config = dict(
    n_kv_head=24,
    head_dim=32,
    beta2=0.95,
    warmup_steps=408,
    doc_mask=True,
)
MLP neurons of a small language model. Each row is named by its layer, matrix (down: output weights) and neuron, and shows model dimensions 448-575. Each number is 128 + 32 x the weight over its row's rms, rounded and kept within 0 to 255. Numbers have three digits each.
Before each neuron's rows, "fires before" lists the tokens most often just after its 100 highest values on Wikipedia text that the model never trained on.

fires before: " ", " (", "3", "5", " |"
L6.down1547:122145151067134131143130163127147153123138120165093153155162054075081143069149059166134149129089174117170118141119183095131161154137137129134051102063176160153163158087111177083085120114124124116118121090094154105092117149114154118144143142114149085146138114132139143192151120120204122116157155129165139089107125069117138063125170178183121115145154121082204159146119095130138109128135

fires before: "\n", " "
L6.down4:087122174155135123133125164129046165112120110129060150137167072092097161176135081197094119185150165150118119159097091083119121148098162115131065171098096135119176154140147140092118106115132092109095073096080138106150139128127110166163166139077100122092081055184129153137088150113152111058161075094143128117149155110127121103096157168029149154179098108127123064109045090134103153126098

fires before: "1", " States", " Force", " vocals"
L6.down2041:121158135096137082135118182108111018122188109155075169114149105121163109154038157100133157156139088112137133115111134154147119118169094103159190109148092068117125145147118107130112151144115152142155133169147162096153142074196153153088134143157120152121128067084158130086093157144116123157118157091111171168082123112184085154118144111194108148109156119119107063168143112072133101108141

fires before: "0", "–", "3", "1", "S"
L6.down1087:160168095133147109159109255146151127144159102109115120096070060096142106124080146096120091093145158203133081131153116130154152153152172158151184105147092122145075143095040155099194121087078138141152175105103107120100142114179090064026122174119116081101107153051136106135144113182109145142104147147148143184104140160138128161196139078170164203155161188107114163111183098155078117097187

fires before: " |", ".", "–"
L6.down2123:146137137077147113147159150097151095171168156175091147106102180145151136088146069108097062141138078108076124122157159138151103076096153143125168139157119142144100092132123140150086091190142150146141123143119135155154098135151080153128187153154121095135176104099141150097090117148133155140143160143075086184149130084203127119150091152130133126154156133195154138131142077125129143082102

fires before: "0", ".", "5", ",", " p"
L6.down236:116052130184098141153101154131092111172189162171141156156123128154126191075113106186116128056117140137166105195133160156076139172111198160090173115144071147190100092101160119143130120131161112110083061108097147166135104121126098116130144153075134080157145149111139138042165100182149167152137113176132150134127083158128141186126117168175153147146147107126105085127094126117162148063070

fires before: "8", "7", "6", "5", "9", "3"
L6.down197:186127111123057133162120159141138145118176162104127149122128171101134135145163103122164149199173126088153090103167128077079102116094087149161113097101094119129145124123087124144153130123137147148177131103156077160119114161098123090186151189121130171212092082083137135149153085117119134086061094119169130122118089100130153172161210066093134143070165138173154144099101148127083110172127

fires before: ".", ",", " and", " to"
L6.down819:095096120154145097158134137082175133148100151132145160127140135093138113136155124118131147135116115114051136087169062138152171186146114158098073141112164182077161089135154108083119131164100150137150081126101108130143133129135142139119078142079133048172127109132104159143137141140129129167187085069136168147094129105112141166065085134108138166159132079138124154122128135155126177153123

fires before: " ", "\n"
L6.down2261:119129069148088131122110088099107149119150115136146151105105084067148134108152183105153110130133129116116147092164146140095141184163127106173146150086074195144142172112120091117115119133088152159164052184117147147141073144121111156198116122199051096120150159136160125123146123129148082125149096131155125126165169109110123103178118115119102084106195153195135111140092120122117116099135

fires before: "1", "3", "s", "4", "2", "0"
L6.down1350:122091137103123147103168119162146139134119188122150175171138226094164113170131128188082142121154111117126119074201117145077173127116154136072153074132186096170121048110158109077175126129142100140082186126157102170192146109149060179172157145176120142103104092126106129091112164100148195108088088154120168095111149088132148131147147127094134145124108170151119066105149215169139107151169

fires before: "|", "\n"
L6.down1526:128082094176096159100088132122134145128053119151173101116099145126163118066152118112114125093091192131182136110112133135095143143135148116107073121122153149114148179118123119160124138162139138163146125190133137092145163154149160143099189091119179159041155159109130199036080106141063095150164071107088130091127129128095113189101119115140229109114153085144146149138163134119099089123127

fires before: ",", ".", " of", " in", " |", " on"
L6.down2074:099106130072106112149136153140137091097091095108104078159121128120163107169132177127113115110129137135163113088095200092149102141153131158162148192162136128107151099168120177112094139107139096086128118103164113082093128127097162089130119163139167123134087156157095118116105142138107153128119162104111065155146120148136145134149092212138154059123127137121080132157152074158122075087094

fires before: " of", ".", " and", " in", " for"
L6.down1176:067180143122144176153068128123104121110125125106087175110123078103135161181112171127151113138115111164145116102106169127122123144168141199186086105140091140192158097133133178133197147128159107078126126125172076123111103105122104077106027139126121121096114204150138140174153137117105096156213129171122135125182119109116157164147145138169145107186167149074132155125139086136133127082112

fires before: " |", "3", ";", "1", "2"
L6.down1990:102137182066088122136130138182112184075156125117056148119119049141133138148123111177081110130125151146169115110102170084093101174095167149200058115153167115108163123192119088199153147072075117195170102140125148084102137098132132093087139146108106088126112180152110080143129142110064079129114075137167165182132089122085133171139135140118145077113148111075131134132105072164181075129103

fires before: "\n", "==", "ut"
L6.down386:047085217120150155110112141118108145154154161168080158147187119149177109133141075182129154128128105124091112105152114137083092149128151155101137129177128109167129152098102153138142148149108076143159090132103166132108089139139082131143127116132153070134127174132121092096072095120186105102120068103156112085112084131079111139129155138103137095151111146131122150122177117134174155131100

fires before: "–", " of"
L6.down2448:175166129115138113154075074130101107124139125157180075106076106204131161102142194087191154084133107118088157123156188124152124164132124142140136120140118157134113087149130206147140137079120185089094130131132107161104092122145163101092081106089136135091037106126074122120082138145062161118153077066123120067159130150154167181145123200132128137184182091110150152096112126140103138075144

fires before: " |", "\n", " ", ",", " by"
L6.down1771:149140165091094100084182093119113101106121097080114188069143212137098096134085157071128092129136071110196136123120198107088062158168113138089063104032120121123083092156157126133176128110135151175107172071079150178115156086106092121154099064120142161166080135220070118139131105101105063111123098122184156089105127089173160131117130082132149161072116104108107165132106141123109124202155

fires before: " |", ".", " (", "1", "\n"
L6.down2044:189086144110157090141145138141081110189124141106114146099113073093134086143125125115088157178117138122160118125145158104154129120199171165205107148109058123113117127107120085089130165154132118161185127099135180212110133154116161093119069075102159133099139108085100136166120173189079131193143097117136118119135160141156164109230132073084166101195130122159126138145139185151144136131148

fires before: " |", "\n", " (", ")", ";"
L6.down1875:149078134077063137156121129097111127084083131142090161084078079123154168136093156137075106131078083137158116138133072079194178127158139119116073143135053137130117054125102145075179136130101102173118078103080122143084207181122071080100150165125090134178121136172119146153102149123140117137170130100176107103088154120123091119147138087082138144161136174092084140125125151096135089112110

fires before: "0", "1", "5", ",", "2", "3"
L6.down1660:172083198104090104118124114171144171161158146107143098175082086138101134096139173151119081106123135158146129093138169161116129110130096083121155102158142092069112150112167148129137055110182179177111173197098151143133127147109115129164122109085165144111134054100137150128184145154154153108111128127127154152171145113101171178118116103140137098109133162171144094184154133153127130095117

fires before: ".", " |", "\n", "″", "′"
L6.down1969:131184086107133134115116154106065065124126098189070107088167122161128140113120102145136125143172078163107169133133150138142142171155102144135157121141096110110153137123127118121098150091162141129121104111118168136077153088074120085100128080094114160100128173120158174122123090153144149123149132122117166121136156160146143254102092169118143122128094141123133152141153125115064100164175

fires before: " |", ".", ";"
L6.down2877:156192160160177100069117176130119100155120122145147096117146101143151155114100183161075135199125094226095135138146129159117082143120182090129087101164126122138132131117119142181113103077172173154079107149105113124103159130081160118126121050155117110103193079091123079093129115108041118133076138095121127125153123120132106126146124076016153160139176071167206130125136131119155117093128

fires before: " ", "\n"
L6.down1344:155099120136131111138135158098113132119080127132145109129150094106137167154159133154084109159154203141087190151104120149106166090133095127150079121133144155117180132164082112082170099171172104136122164110105177209101147138126114175089149121136120128108152156158125125103100145093112161163153144126099127116125172134075151062126101111153084152107141124035113056116089125142146156096186

fires before: " "
L6.down351:114141178103124123171132148126108151146129131056086151097180187168112150088147105100174111123161079078128090098125167192174134116138162147157130118100103165176123100082142164155110118072122155134111130155158144023082217138117091086110085139132099179114154139115120171128095113091157101107124192131120131101124162096143178206125147191143089070093124083083154181110151164075158135155088

fires before: " |", " "
L6.down2698:101159093102100174161145096164152187138132152121119166163125131110109115079079159100081084155147176177186166152170107042114067123154137152125130149092129141143085144149139124119103146150131171127143091122123095163091059140144105133156071067144152135043149101144180168108115091154144146094136107177205150185145109085113090145134168106102167085176098102099116144096134063156159132141153

fires before: ".", ",", " in", " and"
L6.down456:086126077117100181117061120159083149164080113110093182179181108083088107156155154117120157093100113134115101110157117160119180172117189155124096112130148138147139132170138124136163083127118129155084163155138145099145150145157144185138190150144110116084176177101129176136130103171129142121108133186092135149135083109095098146137090185064105168120180141085169201136112067095188135102126

fires before: "1", "2", "3", "4", "5", "7"
L6.down335:129144095038149163132119098080096147160136099129141143134156177187090110101145159077155083150148102159082134150115079104190147107095110093161074117094178052108161130104180076083143163128116111112074192103109130108079095103123117154164164184120118139129117137083150144094110118159136135141134174081127140115143141111133141102120150107128195119108155106073158200225124128125083105150154

fires before: " |", ".", ";"
L6.down19:111135193153174167119193155080124089100147195207113129116132148140149199077135146157145122103098142118130131082087068087127053086134186116125131125148102107109126116138161127162089159146071136097101190156114106193158143152128077161082194054137163139131151191053124178118103152127115128136103079135124120146153114130154099171123111137122145108118145151114135125135076083065132148121207

fires before: " |", ",", " ", " and"
L6.down1686:190134070151098073116129130100126140164124069090107137125103137136106117123061142116117113170137130168075116072137102142129156143156158139086082155079106129113096146153125142088072120123200130154134162128077198096139084143120133106110114117093152168135148131179122107140122144159063172076194177116124157152130105091112147127155153096097125161097158130153108140080103044082162100080112

fires before: " by", ".", " in", " on", " and", ","
L6.down849:153048110116103098198121163126096067166090117083114109095167141137096089146130108093155169076153135193132097179117179117126148130073140092106129139068124138124139181081070101138131103058097138174146109125132119123135102132148160175149114116148143113081123120147147201144145112099165098145173105083069147180154120129194094177048098113156074157145124144080030125135118072189129146166177

fires before: "9", "8"
L6.down583:104194174132099127076172203157111111087167124134139195108155074141140126106120043124101150140158134161101129066165141107079118127103097094086180091120106135061046166122139080145132121095046133084145134098126114114124144122199115120135171153122113119106170137139138114149124106151164163130092169147154085137133115168162210126190153121114110138114167214078159100138087072068140093171126

fires before: "\n", " |", "-", ".", " "
L6.down1225:135143166116135143133199144179110153128187119146097170091127154133099182141118130165124093100104056116133139123116133176171147187146155097089111128087148124117121151142158116152122174105152145134173109127134112158162132056106059117162205132160146137112135166132084173115085160133177120103128134096147152141157067079104167166088118041129131155172171096124117215135187104140126122207114

fires before: "\n", " |", " ("
L6.down1068:157167116174164077140098092102133076091150110124156110094123115163115166130126183111115160132098220140143055147152134083095135109154183103148122145127141177115150112138146071128154173137146074083160144168117130143142175071128044110115088141099157089038126099132155131106100142123066104177164118079125142117108123107121111072133116078140179182169129131126095151121073129186134107118173

fires before: "0", " p", " m", " the"
L6.down233:117166164097125149156121186104128074132168138120096148108157153159209123167096098140118129138117081133166095141122165089115122133160153153125136167128117141142065107092146098131110085136109099131098141095122125122196099122140106130133107112090147100102110133128136155086145095136102097133120132137161122097110137131206178150192134123161138150155126112174101105124129156137201135126108

fires before: "\n"
L6.down859:087097153117115093097150126143116127115163157106109164178091112085109106154095125193121164125198164103077112089024101115143090072093090091124088214076209163146157127115158166121136125122096173096219114079174110043145075107089160128179097105148184110068108129110126203137064136103127168097103102100126128132140122141076182077108150117148151155126101178120110125117066149135082070127125

fires before: "\n", " ", " —", "1", "2"
L6.down992:111124164151134182144166098152090073148101119107148122127082113117097158135080104124119148155137128156141069158105123000153104154157154109156124122148173132130203120106096112167172144094180152130110120150106096130183131134099110133116225132151125122134114109139074166128136101160159098092074113190144151130124115149068179124131106172100029151068119156116120131073216123133196119123074

fires before: " |", ".", " ", " \"", " On", "4"
L6.down2240:101162162100139127182083119143082116144106137159137085146164097085161109088140123127108050188154133046151084135131094175049073147168160131134173171117147127133127122180090209100106073117186125092125081152138132145105143137121171087129147170083121136087089099139078070094090111164137155105101119155110134124157119100099105151147171104087089145145092150134206060138173063096114162110132

fires before: "2", "1", "0", "3", "6", "4"
L6.down2249:113122158097108133122094074086128143183127160152135168159135167141149142168124096126114125158100109136139166155146136141133113118126119109137119208078138079115100188133127062119103138133134186127087146117134131153065195151096125094119109128140168078153071078121074129071156149182170161158111189097086135152101101187109105158119136130143110107163128152097130227148170153181119102157124

fires before: " ", "\n", " Q", " the"
L6.down536:107045110061120083137170066075131237130102124099134149146069144094110147089102118031077124134102159114143127113133160092147111136154107040168121154093153139162165059123124117195175150119174155135141132105190154129148097158132038083133116130117105132060106167087125143076088111085133097150139145096134138159143168174055071121094137157149122061099138112126156175121142066146139123169124

fires before: " |", "/", ")", ":", " of"
L6.down280:110115169076151114108160082064109103110171120066173091107122115119074088148108136087088138126116110162136221131098164176146141131102131172079178141158132119133134122159132166142110185051080206138121159084117167184097100126124108153136094108118138126114122101120177125157096094086107069064143167157154176044085136087146125146068169117150205147138149098080090110156104153130172155103142

fires before: " |", " ", ";", " (", "."
L6.down2286:147172139132122117124143195165090170053156116152130132114163102211096117166132108136106084099084147189099083101114126126076171110152199089172102162100162111074095099147144148177167100092167083171143115128085114136149065183119149146136141149160117094106109106094165075148142129091117134108111166104197102141132141082102212099118131144134102101128143133115093097170076099077122136123097

fires before: " |", " of", " in", " career"
L6.down2113:126118140135098152167183096129136137091090136125052137133089135093183155062141089109100157147117151075118067075087107090043159126106093152117160167095137138094134118127094168118110092111143111134127144090132132083139163118129082152135130121108096189152146148100150155095060077045137133171090099161097108128163129147065145145132053154142158155106127139139127071171087074147130122119160

fires before: " |", ".", "2", "1", "\n"
L6.down574:077149147123158120088107195104140142159192099180054150089165093121104129130126150141104116117134166060132104153086136132119098181119179159124156185132127109118152166162128167088113107058111249099124234149131153103164094122089123133132204113152119180076137193094090113111161133137108140040095123127206147102141132134131124110205125164110202109090190121051168140129054129169110105146141

fires before: "0", "2", "1"
L6.down1233:170108186117199097099120090114134134218096145081088206149152101114137103134173183131156139059124086103183203109112146124161081159159106164125074108117145127136061131151126114182032197159088158132077195106143108132167120088116072110137093116119132160054110096147142160154143169144140151127194060161142154134090119127147081193134195075162116151154135114091126113066109079107164136122152

fires before: " ", " |", " of"
L6.down2098:149087153142196146164141118136116116097164106091128162134079143159109113043085099152121107105128181107103116209096090122159123160119125139156183119116086111169133168142113056087135042120044132072153162128138102115142122143102142034172135181133089069077184106130164127153139103149155121163126152146129132124129100129133142162124179133156117122114090152167153148092134145073159111114155

fires before: " ", " the", " |"
L6.down2027:100075054110093135048116135150147137133162054098143126104116158142164059167130075134083118169195143114061132131111149127126179091138114118111141142104090166135121125134080124125139155140109145145099189089165175106219121149112111079112135085137139084130136116150168143110137062110127118121143141134138135170139142145143176171133107084172106104120140148137135165084114122088196154173137

fires before: "s", " father", " wife"
L6.down2896:146070106134190109106116110157163086157095097090087161147092164160092167111156108072078154213148164209132119121145084128121146086078109198122119120067134132090177120120096187130141118084116147099095079160111135097064142038184153110061146115202081120164137061102120136158061109050120137125125145149134152169135148092176165076137139081103141097101149119126108062088156143185115094127121

fires before: "\n", " ", " |"
L6.down2598:157135136101130184154155151086114090060159116136040112126049113093172123152159105177111189153077158111063074109136100102176095163120155176118068109085119103159107097189088144167154157080145164128087113099084118099094144073149162121151139138115129112105078120170087138078084117126173114113162096113140099173173136176091171094136131158104133095130124159091156112158136078131150131056025

fires before: ".", "5", "6", "3", ":", "1"
L6.down2225:127167159196081120126106087117127132171117084141136047188127131073142113139125142079124103172104148136151127120089145165110146158141140185096141129140142136121094136106129131130155108107166123118067139181162102144110138102167113140076087139088154099104095060088172211166097105144134186104167133133090160112075115101131112167118141092113110115151189145155122098146111131135198196140100

fires before: " ", " to", " the"
L6.down2290:148096088151145133119108111126159172209142084139071103112167123085156107107180132135175114170113117117085116121100162135101109197115105153164107126173176109147136149145191150119088164115073147127161084114172092104114133104048151147172099116152079169069096156095120136197091168078119119116101088102126152127144102147149115164169111127115159129104152180145138110178124105133115117163161

fires before: "4", "6", "5", "8", "7", "9"
L6.down2450:100178158162147132110183094111123080115089125086145160112157131047134099161102098151159098124143103084112169087160155097125114137186195098114099241130122123044137120071166133138114115177143141096154122131136129138115170098121219147114189184144122151077104071083100191126144127106095118140109127173164174168168110156109058161131088176091119124114123137122156118170100100138137085152158

fires before: "0", "2", "1"
L6.down1857:133135163137093151111197144156125122154129102140098181151109097133087138153097129118168086129106183117182151105145095108140163128113111122152111114163114119111122108111135157115150105146115082132086134074108141111153141107148104156136127145143133126178122151087086107164151146163134133129151104160115136112080117122110111133060117130154110135140054131122145180155088092065131105065047

fires before: " (", " |", "\n", "s"
L6.down989:127118127116140122095104131086071062090129150134126208113107140126170131142133130131134128135143164164136065052094089108105135141090189045130135149126116113166172167147136138100146166149209108057099121136042122122109158135108178131139135083157132116095138138142152078098093155164070089128160101132153127151124128115121122123123169142082155130183083073148080116096104099099145123146122

fires before: " ", ".", " with", ":"
L6.down1718:153155153135157123138111177166097119073106120133077159091104148148094091134168111136186144043174081089103147137078135100093156158152175158132187102153108105201127098107116142063154136118139147092118110122117149158127050102133152161080117196100143108064157133173119073170125118139118106100129085147171131137130107136105078139099098095146063134148143139074137142134157082137096118083104

fires before: "0", "9", "2"
L6.down2931:128131158162143092127143108094164091168080140087170206120124146141119130117116094131089098117123115105063133176095114144144131117149131130096138119141107077096101109117070140160121153116072176143138159146146079178145094057197090134095194151130115156115172152109076105091166108193102138136109133078093137148134132133107083115143198102153107150095112113107132150101135110119110137134100

fires before: "6", "5", "7", "agar", "9"
L6.down721:077114126119116173120080110096120118202105122109124119122129134145142094098136165133184159182155081123157182134108138152117119135187127118106115055110109107119109130093158106113153101106107115154107120139103165164107132140127102084053123117125081073125191097105126151192174181138085145082068094141156096099156126155169088183077181043079102137149081153174140102157115104101142157146156

fires before: " |", ".", "0", ")"
L6.down2643:120193182088091113179144167128132146166191084151097222123107094097160156111144123120183141160113160126172143114090140177106118093083166140170102167122082174181092161082131130162120115116131123093124189135102152106130130102156149151129170160132142160119184145114183137173099074181126107133149148163151105127119164170155128153103114128125140186127099074123128152096163106131144103112109

fires before: " ", ",", ")", " –"
L6.down1521:095144160130135125113133133066144157150181064111095073120097048112131123081127079108101142082098155118184168125127167172105129176108171112128119151146170163140167106160202132168114153068152180100132156125191125165065091122126121143137110105146100064130114132092101105176216137125103087076094093135154115100179120075069100146147121084123130060141106160149087101093184072091173106099127

fires before: " |", "\n", "1", ";", " of"
L6.down1467:092201169061166157127107152131111101181109150124097164133093120109111134148128065161139097143159138074148110142074121118163087079127145086100098104112122152140099129112181165149139167086124150109163093123068124109106119122120129125167131149123208105146093128108121136194107164109112127123175129067099105107082089071112093109141080113149174059149168132115078099146191166180151127081129

fires before: " |", ":", ")", " (", ";"
L6.down1308:128046183066098165128089176132142167149140126127096158176161098114105095132108158052079141135124156135151113086065135117102025072143171103172126134050108146126130122086204090107155181173132169125126177166132134121151106105151070115153070103120062213129135078152108145173141124173147113124107132094136161072103167134160126091114154144138114141110151125125196160117179116164103072103117

fires before: "s"
L6.down2233:147070109122100048115125115156102116171115198107175207108043120149119169086115141068143116169131041159097114093146168125104098074162120129130163124184152101184171127169156104170078085108217129103161073143103057150163108139113145115071112160162184134151123073187108121121122086075128123169112087143134133148181097129125119181162114184077151104117121119109061162164141121111111104095134

fires before: " ", " of", " as"
L6.down450:128167107055104137106188156093145151116157142073154133148125151135119133146139134105165137142137144154153123112124157131164147101163141121074153158067069164140176142108093157127137152118108147166091183112123188114112094139087143125110086126141110169109113114105139138136089081133191111139131082067066167121149124055126111074124105125119071158118150138043119140178100151120100131150133

fires before: " |", ".", ";", "–"
L6.down984:090144121103163202135185101123203174112117127102133137134155107131158096117085117137111116095132155135220192170125200106082171109099133149092076125109110124079185172124121169094090065112130116124087122089119111135095113150175133108110075169127196095137089085148175115076149156165152127056135084148092099120106154166166150140133151079105154124103099124059093075200122125109158172129085

fires before: "2", "0", "1"
L6.down685:074143079183125108087118154204168125095059136075134134181124165129068101144128158175175115081091072119163115142132106136149148137189166124148165061105124094116174105182137185145129100171110096108043105111176162116182100106121164158191166198159129113108154114189179113162152128146122103110072093130097087110112085131128123108098170087083149128135128125207123134125120113111174141165143

fires before: " ", " —;", " Ret"
L6.down1174:147103108153135110094149161173133133137058122111209119105126102122165120194117118106163077180083135107096115081159093160081071167141079116118132143091114170166166099142164082099182110153097134149133182100055162142129133170114136142156148076180105139129126122091178105154142127115106125119136156117136129193081137133134179038153091040138169152067121086087079125099160092125173109096138

fires before: " |", ".", ";"
L6.down260:108132173101156128092068180160157077112122137167062122140128098113111111148161101116124120117117075140108167084129126168103122110105139092144140129122091127084107116133124172086101172134099125099101089131108144094136113208014155197120098153109172093147134123135129100147096119119119141117186148099106091192108128162088179154141170135125117121074156164146157105108134131157143083151108

fires before: " |", ".", ";"
L6.down790:135146117069115139155110159102149111156137157095075163122133059106152155081139159206092153111130135119129142093080122096105129192132160139136082098112124058103185090136155050135060175081115130111183144134133139093085120100149115137093157147090128154110081160120136131122094168168153116148150106147115126098156116112116165210127137095101152141149143203055144139147111080083115151113144

fires before: "1", "2", "0", "3", "5", "4"
L6.down863:150114154151159143079146150157112071142118110130191123119117122103077107157126109154097167149132089124185159195103103121156156166127102135167049099103153123134052145160097140160139147101140145117063141144103090173093130085174147132194119127125173111075116117134117174120099158130131188138123113152117121109115093127140169121186129082124146146127086138158130125103119164126172088157175

fires before: ".", "S", " ", ";"
L6.down731:157125123141096159184133149109142125124143121164120121138152138131112143197074087121084126124096099122104085142117114103144131096105205146190100087046154138118120139186086104111173132123149142137112114125106102150144146081110154158131145104091045146123089203083125156131125140136104059124137063105100129041139182115128116108136112123127121163121140028125120119118136202143145153089136

fires before: ".", ")", ";", "3", "0", "9"
L6.down1459:074177135147140189122140153134119127101166096094155171185129151088067154137107083154133146147129094117148160124170150085145171141082112180108121194127121107133105154110153126164113130130105158145163129085113187097147142135119082160133125122167153121097151140182180116142169146154164099117148139174155076140126153124178127199137100128077104081135097126115140153149131097061226093153132

fires before: " of", ".", " and", ",", " for"
L6.down1235:145152108146167108121153197081129094128093111198061146136160098126164168157106115113124155166154148129151077116138100114068143112126121091140144115104085129131111101144103183126142139118143132162159120124142115103194093154165088108134123106164128167111156164127124180126127168137038134059197147112183112128151134119099104099097109154110129112159107121125105166121118166159119142163107

fires before: " |", ".", ";", " "
L6.down1575:167133091133165194137143128074080114125146110143089125157160142123094056136170087134118168077152125120096120167111116106151170154126207135102096126150131083085190143126181171102191123129131147182149124100086107093130095152079112143118201068141067106084132168151144176131154083126150151180139152105155145158143150172185155189134128159178158064120176112059129215118164158110142095149090

fires before: " "
L6.down1883:181108137086118162117159103127123097114059063097061168155062110133155120143106141112135159066145108126103133106149143123079144065129207102102185148114105209132144188157153117097133102138109136112116143198132152122181103128146188118159091113143124117107114086147094112130137124144127098163098121103086135133151132114040106085110072139105158167160134114083098162120103085114109122092151

fires before: " |", " ", "with"
L6.down152:106092093107151083114125149139103134186127096154114207166164091092143095126105091123127125120131086126140083044127154097118088174096190138158104155108137125078158177201175072173160148082177172116134109064067081129136127155124124148111205157099120162083080138155074116108101148075169105106107063119164152126160080103162113031161089133074153027099107118098127165157143121127108075084174

fires before: "2", "1"
L6.down2482:135156176137103139162139192167145056090096064085097094140096091125155098176165133164133138146119173109142118155143123111120140108149122172129169130109125136152087112153157157099093109128174113151114130080150151197087132122186169091176148135169152142149071145138175138223100131135140120093160220174129103144091121100104178111175112178149126149172132192114134149116100138169163163116143

fires before: "9", "0"
L6.down1704:094116130124103137100113190167176152186136083131114121106112177099144103094127108117138147155150140092137178101174096151129107147094137104156132106107106162162039108108130178108150085151124139152157144139171095113101160131198135070118164157124090164150120120128156160146163100101122148102164172105116122125169109100171150120198109149104088130120176170154122127154162058111101097160066

fires before: "0", "1", "5"
L6.down306:113134110111148125148090106145162152163175087147155186206139097169179135085127197095151112163151176182096117116175141139096184132157125133106103158111100124117133128120160179160125102099114072135112133110086153155114173140118173105147086108129122132155156143157129134154153095072141080151118176150117093128155197154123150176144119181134168149084160125099134156156086100159101061087131

fires before: "9", "0", " of"
L6.down1124:180184064076079111117136145050120169131113155128141128117091181126146111108084131093140120160140130133121143163219023148083143181097119101150172159129121146146162174146149104126127159100111095165095150101165113148107162108135163139127139107198081174102076133108129090086116167141164147146134130113170129135158192129115113131134079166158125112109125151141118058118152135083134132134167

fires before: "\n", " |", ";"
L6.down1859:115130155090146101200086139055049096139167163131137172148102126102146148105092171185141104130168102108130164103093121144107071142145090138150132107170078152163129149119131143153158095176129161099108140174117125177182111115152128067146058149103141059121113141137124164105115103152147137186172058125164151104150131190122134089174140130117118154143143138173155087042167078139142157134107

fires before: " ", " the", "build"
L6.down2485:087086179161139120109138158056126119151109126105120191126109113147105177074139138121131098176104095105160117073116175131149152078137071113094057137096127147161134152120077092139165154089183133181131143183113096158093125155169115120066166055053126105126173114114117171187126163093183098129169110156103119173145149094103147111105057087169129069093136139118151075119172105070137064116123